{
  "norm": "rmsnorm",
  "weight_decay": 0.17,
  "warmup_steps": 200
}
MLP neurons of a small language model. Each row is named by its layer, matrix (gate and up: input weights) and neuron, and shows model dimensions 0-191. Each number is 500 + 40 x the weight over its row's rms, rounded and kept within 0 to 999. Numbers have three digits each. A neuron's up and down rows have the sign that makes its largest values positive.
A block is one neuron, or neurons of one layer that tend to fire together. After each block is what it responds to, as a language model described it from the Wikipedia text at the highest values.

L9.gate107:396490457479551534522512471518544486445532531535396576558557457550445504484502477473454506432488508496531440514528453477544475542477433483633582427605545484451465502532506464523474499535550520444538491496453491523524545486471471553581531497498487526521529535498521512426505459479525436538413501447499509513478508516497538450508575534505498528531451471579508554569562509482481503462436479429515498439490553439468555524439491490505517514548532458491502548508478505507496491458463572538501485494535474489531480476585507496537460454497496536540475537567524559520494476521518461527
L9.up107:451511531533542531500502464459580508466460485506502522456496479469445415474467525502490481459406513547516486458481462505541510463555464546528495489538518516536464533502483478463481500495512500550438474493542473531426486458468475556562461546526543417475459507497505526469536544467517517476468521514585531496484439541537546502507532465505481590538530494522466519551539439472462525518456600449449520526542530512452587434607587453519536523515501487440582446464499472427460473502455503444477567525535523456448489435568535465459442515522489465503521497537517415461471534461578487544
L9.gate171:488562470481546527544490485541508495554477499436475519532561462458540533502555489463502504517527511436456592402454503479520540522567495512514447500526493464486589490516468466470478436459533415533525587483459521543481485448494578504495544548408480488474464513540459533507507506485448504503572532524582503401450493537488491493461464511533518591453490542435566548535514505481503424542507465485463465474495502504465377513527417513521442510459487468516456470481526518486478452490526470457487528487556420516518494534542543495496492515464468568546438411531506459440464516493479471457
L9.up171:427493516536548512548573534526520558476472492524553525533497483518527568422521525555464505517534469433445505506451523489505502494542510517480477486516509447472446417546534505444547455509524502507486488531491496463490504532464444473506496525524534509427497454511541515496500558562425508505525495527536499470480516540445540521559452416500455485550491561503557487504507460459558481507509579477497456556397575532490494506574515451526464494460495375461548445447427510510445481526532454552448560494388502523460422461448456545515515494539455496453478478598519431468527478482511524487
L9.gate244:570453522491480505524445491492553463525546546514508509509430474487430516494530514520421486480564480498477495523493511485494519500416445511517517490501554490454495445501500568535538378508472522489497562506514452482482538505578536519483525540459480459443509482428517495490508476520499565527530490483555553486533440482464497501442509456543528507501501517559527516556491516523430451490470494533508518406503493541440445503452440517437443541507500512544440484504455406482456498560462544457444529472520442545549519435468561484386460508517519503557513501454606525508476619525447422503
L9.up244:555481487478538472485451482394476489465483607494517466515522496495513448565489531563522529451600515509514434476499527468514552512512571513483478574493485486465494545531446509515494507524475467520495534494540552487567584533410419496460456517575539535492543446446462495505456413525497493490509525480482533447443441530549541492433443530485452497479483464471486471427507535523568509461494545494446494494466538569506529483532532511533562519520484498497504522514536521415438583527460506453466551471538523546499546527606452516509511569507525470564434507558515507519459511544576510539
L9.gate284:494458548513455487481543534538507483446394512528546455451524542587443554530502475537562487484506494454477493430420410502484534516537478453523573562485510505478511477541436507572477502525518534482503502428622547513494518517480446507499582546496514475471507463498433514513554482479510473507493473534455516459502547525393527546542491529520424491528503450501480472569547498516441489463503524480522554503476524467455467525535497558528499548532486524445389526452580448488528533464457514535492486494499477542424482500594514514498447477579508512532478431470534488460531505535507517416
L9.up284:505509488546609487464455582501544469474515530561508472570516511539452535445517522549554598497472517499509473442467553494531512484566503491496523473479472464581494466499468527497508488522513522450486416412450431495536511530504531477466500567458551592572535516500574513552526480492475520542502507542498531506473553450495586429559511512416545485490468504517457477528444530510466441449488476474480444530450502492460469483558484475566582559500523593458497486475522557525537432451451503537515529427419484556505457475426523495511559546504512505444483478525539510463515465509476499510
L9.gate304:456550509570457553431429536453530445482449461490549458481465553499546515512513528553468518458522550502530468424478546502465533441457495517482555522506495520509473508478521442546409520568481483543568434609544495465530493521537506523485515501512532457512542492474505504416639531474476530525512566478519522436526448513449454463530545447470507552462530532543505558521471538500455463483474507524462558420456501501410548519497452504564435573465426481503464459525488487444404497519437531495518502502483503488468531454502573499428461514556483508504513465506495530456494487482508454476
L9.up304:544539496469495511516463495516523534512502580520420507573456547474543445497546497557509510544555507526512435512495464450502465523528522521493471549536581469494501518541437509515536477555576437575489508528543501503457502419555526478573481481513556502507443453548432452452486402504457487549434518504477552478498448564443489535524525465470509464511422453467511490453476504467495430401561524504508456536453559487479480561513497497489541559558462406527502551546527517500532505491487593414465532473523466483445568517560512524482473531508528515497550466514465482532477576435468486480
L9.gate334:469507552547471458439514453552584495537579477543531603473507487575462535538521483420433553561537475493559475543510506588523493539485560532511499505512466493489486531512515498521454493562469540517529508499531547501466520507529475493494513593556537460531491455496586550428599588487487548498494473495517461501499437504496544510477540408504534522437558559534466535554469559437582523416521501519463509558537480500492478464464503472529560538469432506492541420480476572534468522510491424503474508473523493493499467457528523524521449477434490539464502514525544535545532497438507481472
L9.up334:398568524532427553508437461547574440483515504484472554545482508524517469539501504505481549489624507429517514518510464478481517451502492432594558451498489498562470509515481513530523499582522483538482525498525519494494531529509492529551499562489456515500548462511547454508565526459417471518450474527496490506458469491525501444410498495428490499608475496526551529487435470440549455427442466500484538510500484559514554534519514492502542579514469478494456494505420584507462464477471536520557489477555536488510402491511549493473423507490532560526510528503495564477565458534543481541
L9.gate349:474518580510516504456476473543532469495561454497566508491540558575515558503579500460480508480545490520482496592439477429459525471477524470521474545462423565500474496527579448513475576469503543516533522449539483448505561511493487547476547461504543488457465535559464431485452496466473473515542529570601514501483488505533421463482488485422563541443525517539533527537443459520550489559513500521439494519516511459460459530490514503543513519453471479486513547441416503511617465457441530487469527504523482517516554442471519566451472433448569489496472512521431449531497556547500500535
L9.up349:455541507464503502499479563528485563536517526459513502469533467568522499529477418552553461516520441492560517526460393536508485526483487466541513474488513482576462520511511551495470510517513588546427437510485488490518612478488493534511580499533526542498459473475513483529433498476493550460490507549544501537456503485513431417440533517538511409493573500495442470516494544503510459572468453524534523488466478490578529497532425485532561517487535515495476529512504526493475455487392523497527509510530505522471500538574543563517537425446467523450422512521464459481534617438430563498
L9.gate373:439543618478517510511437452545463441476444539547502529524531524472484380528527528410553556480514536451468558440455524484546449483544550611531514526539458531473405419478465535573514517545482502468471513500488540534504463571471527505496496545499503521489490548497471624495531502481580422532497502515463483530470513525476475462490472525575520515475522510449540466587479511472534495524507551463496478482495501559505442509464473498522534494498502465509489553487454451546533486545542504532513501499463526414442483536531484461542465486543447432466559477460529517467559467454485528474
L9.up373:490511528460441499405484444559505525520465550433498461491441533553488456578434479507529573447468523557441427514475472498568467475474455469443508540508510480545491509515485589547525505529507470471519498462510544541537489617464459522505497528428467508504480499547468484512505507538570481532509501545571498562472519522504517535541524467531541565474510525499487450484507577442474558519491507504446551495529491466509439538569467466541471483586405476585491562512532513505479477523458498475490525468489494373498475561494501534537418529556493489457492513491486529406544493422501510496
Responds to: Word-initial "St" pieces

L9.gate90:473573562485569515513518471422560471451456532451479601476523522496566499455536463440442476506501485474487462465496469490536534522462488501463469592468502553496429439540518568505502462466394462513495468555489487477487482478452494574474494456436559478533475465471495487582547470493542446506534508456487515528566506458471490480512480474478450451486493522534515537565559536489493476463515473507531520478526535540523582528589511459418445515495527516472442526464421484495517480464404505430461551492556508518552508442517473524515470481507491503505481492582498551510540542429457588564
L9.up90:563535487457514534528501450463496515551545595551479484508481511424540490494512516426546503496489554530464494598518528518486526475525553473478442514500533451577510525477455504437469578477530490493572442413439576499477487528515504491435461504590571455467576501463497545474472556501470504449415456528511455487484555492462455410456523516500499509492471476512519603533522516504503481505412501518562480519545481524438533459506529509559531451512466528468544544473530439487538506522534514482510450460551452523542549554449420523467505479513514501527516463555474502524479492501599432548
L9.gate129:504524433533402479503569538458523513539480521469495515579480535530522490544516454460476434541492465566478480483490487546520532480518442504500521550503514515563494483484492506457517480487485498452453509496476412541548472568427516438492448449511527522544505511438441449448549506485516492559452502480432401466458425497545527592543440500543442463512429526531584529512510539428484557535476575522476463452547481489502505400528476574512494563537552525510494436522503520446473513505507501409558518478470454499517473502542489465534525458484520461484576470412498521519492521546441467506
L9.up129:512537510475539558526533482520487460563488506538543625556531451458529496493506517472562455503518545527475464539485555448512530512533521507497565506596541486513534504417367529491442519471537454502502524470471507463489547479412515605554412494497544478561463492515471578443552489463483582518548471504490435514465517478512501448511555503557469441548526453507508507502564514478466501492470569578536475527465432472494480511495458531447556476568458554516480477547507425458516496514512458441485511457528479480529473561476462504554490497550465471519477469440463496453510508558510522542
L9.gate187:531490473453510488458485550465467493552438444561475415452501534546561489468492549544508514501603451592542522497444499490502383438505456492498508512504480482496460501535499495437582417544571501515495516539472509503503540467427492408522529448455441502414507465437466487541516551504566479580453516501508485526471472434503537498439451510461489488490506534571520574576477488436476479527465542460509550508519461452545460553469477479572514506557517520516535500524487538514512439416498475474521538440462427516501554557484501459483455536541506446505481456482509516498492470510500560456
L9.up187:470506525465540518485496473461522531509409478469480590524506472499495539542586388474515540448440513581505525512499470528541477542516519488490471487558480513511572514534429466478511524478453530470471398492485428531489529521527512565424504452464538522500521553527419566485477523521532515462484467498528490449510495525453485447493438484543505485489527528483514498471509493531528448522509524465489425511496467470520453565575510536469500489448574612558492551472506525487527588523498484548536464409421423526496426543454527440479487473497491533504456426515398466469504526481510540544
L9.gate259:551493526442502472476553545499476524546515509526500476460531537513560444474506422432408457515456546518474455499510458465492550488430462522529515525486450520496481503527467461438511462492436465477553444510446510438494496543524566484501506491457582437449506509487481455486557554520379575544512528461448473518521494517407502495383522486540478535497497473576498529414431505508491516520502494450483453570532551561452505534429449442507509570517482484446465460548448487453440503493466515471538452489519471539458507528541500489548513507530537432535512442461502415494473498548478544474
L9.up259:532542511453512561523443530557481491528512513414544582455539529534499488496504477493465486566560591460478499467503440481522448432514486524510507593520499521504485497452592472505491483503548513509521469446471587534490409420448481551430526462514461461499475501518493554554503470551546480488551476407481450417525492470470518565507447466555499475557514515482482541501518442517465512473487461482482575488531512535504486500502492494562490536509446571488553541547458484514431463499399528502554500478437520466469416500429538501509472539521506570562522436440471474523453521556484536494
L9.gate275:538529490491468514539556461435443492501472488534512446449520517463508559538480422482531409534615424466522530471529505481484525494550481491504500533482549563560551468467482524453440443432515517559529500431501568508485529470589464432536535467557505442503523428490513511521474502412467503494492509512567519545478517464484498436432479482415463495526497583537511539480473537469505425537526469597470472493530481419462465487472475529458464467507509501515481468524495474496452523511515549551562518519499466487453485479500405524488551509580527490491495525416544508513541604456523505490
L9.up275:474431563460478571530552468538391454514516484533508498542535513478572523500415507518461463449486510494513494456560432436491460492487507491546485507449500416524518464535511523431541410465425469513462519549518511497501511497509532427536501501483549478441484549499450559434491468470513535442501589482523562489440483465512521539553481434458557453525508514476523488470501441412446446523541443494477526480499544509454549428449531442539485389494526449467550510518478533532522498527513476534523458458521515516557496536440501446506461450451518500522455485574470505511424501453516539549
L9.gate382:551560432483485549533507459503479443513468484464502506504491479525545491564525485401491446596531503486516507552559479513551524477467462482541546500523499547514529530507498468501541446466442576467527536421425483505462505489446579539485536417493540577548507533443474496541469509594471492496388555467502496505582500492504525520511476465573461492524464447511482477460538479519535499529504548466483574497479468573521535467526514485540488516450546594509500510504518542390482535556471500462566546555467532521503429500507557514524480493437469469509491414509539559426470463468489497491
L9.up382:507462527469461470584457467536447499536541443402578516451507531547478577546505520528464487459483500551500478558457552495506500501484510522501571449518533490509495512492507464457468513553529489556479456454420490408512538506526510420529503475552520495542448488550452595463563506471482470431470481446445390455502467508488452540515499509503469494511475530521493555542434470498555476575555510525536460488508524512462485529480498510444516470439519543499541504419452475497531461391484487453448528543515581493503519539519457467571531526535525478423530550558541542524528487536563550502
L9.gate459:552501486485493465553598500573557481478534535478526484432531501429478574540530499524444490540491461483541439477544555517492514503476529467494549516542585527459464547469495488441513487513468514550485505522512460508537476475479447504480516448535591485521443572548469483418525515407450532453566473484457446561536488466488506520470528454491494582502543537505536435483444566490508523473535496470483395548495497469549499502512563458448554552530498519452512463497477565507475451530452478490610497504504524532485475467499582503488447513577578492520486455525473413506471491504570452456
L9.up459:524605535464482569547523484451490529535575489521521523461515481448553550518567425520440520584448444509584398459505562523519494516469490535478518487517504504538411509476425444518499463530448471483449551485495505516452547479497493519483470474501473539497516571489463534466447519450505518435544500531483542529527452483521442558496492475478525510528551455585547486469530459562563520457532466559478497513537533489505533518546471490454522504488463536506538474493542544525485535495497580465560543580473527459591485393454494591487494511511541451564548492535491480463557455481519499465
L9.gate496:487468495482468512450574432488449478502544514502465484435538480545537516505535429489417460508577469490511528475564492484509495469555520462462528514521481553523488487499452597388515404487470478468489429550425499465525566558495480501502488460519568527510537558557463474490526549510492515496520469487500526550520487528540488504496463426512494468537479449522561510455532506430571537514525499486491507576459442452407534476452548518477476553441522536590514486440497532457466530445486430490503555552527419559526423486451497493551512512497592484518510485468474477419493468452506483495
L9.up496:495550497470577545525476476493448528537455515464482537478538533478511505538569443524607467461502541532518507462496512497525533524538482543454441534564544505533461493497507460473551464589553463440478460512402512444479513478511465569507487481490524526493435530481560469458462451520590566507443477515541562548595406435460466480504507499503502507495557456435540521509469430534483427503519475536452444495351516501529525483474459447503513448507552514488462541480512527447422483511424473467508491469479516476486510537504485423493494464562546507482462567507499522449469482493526514475
Responds to: Back-references to earlier entities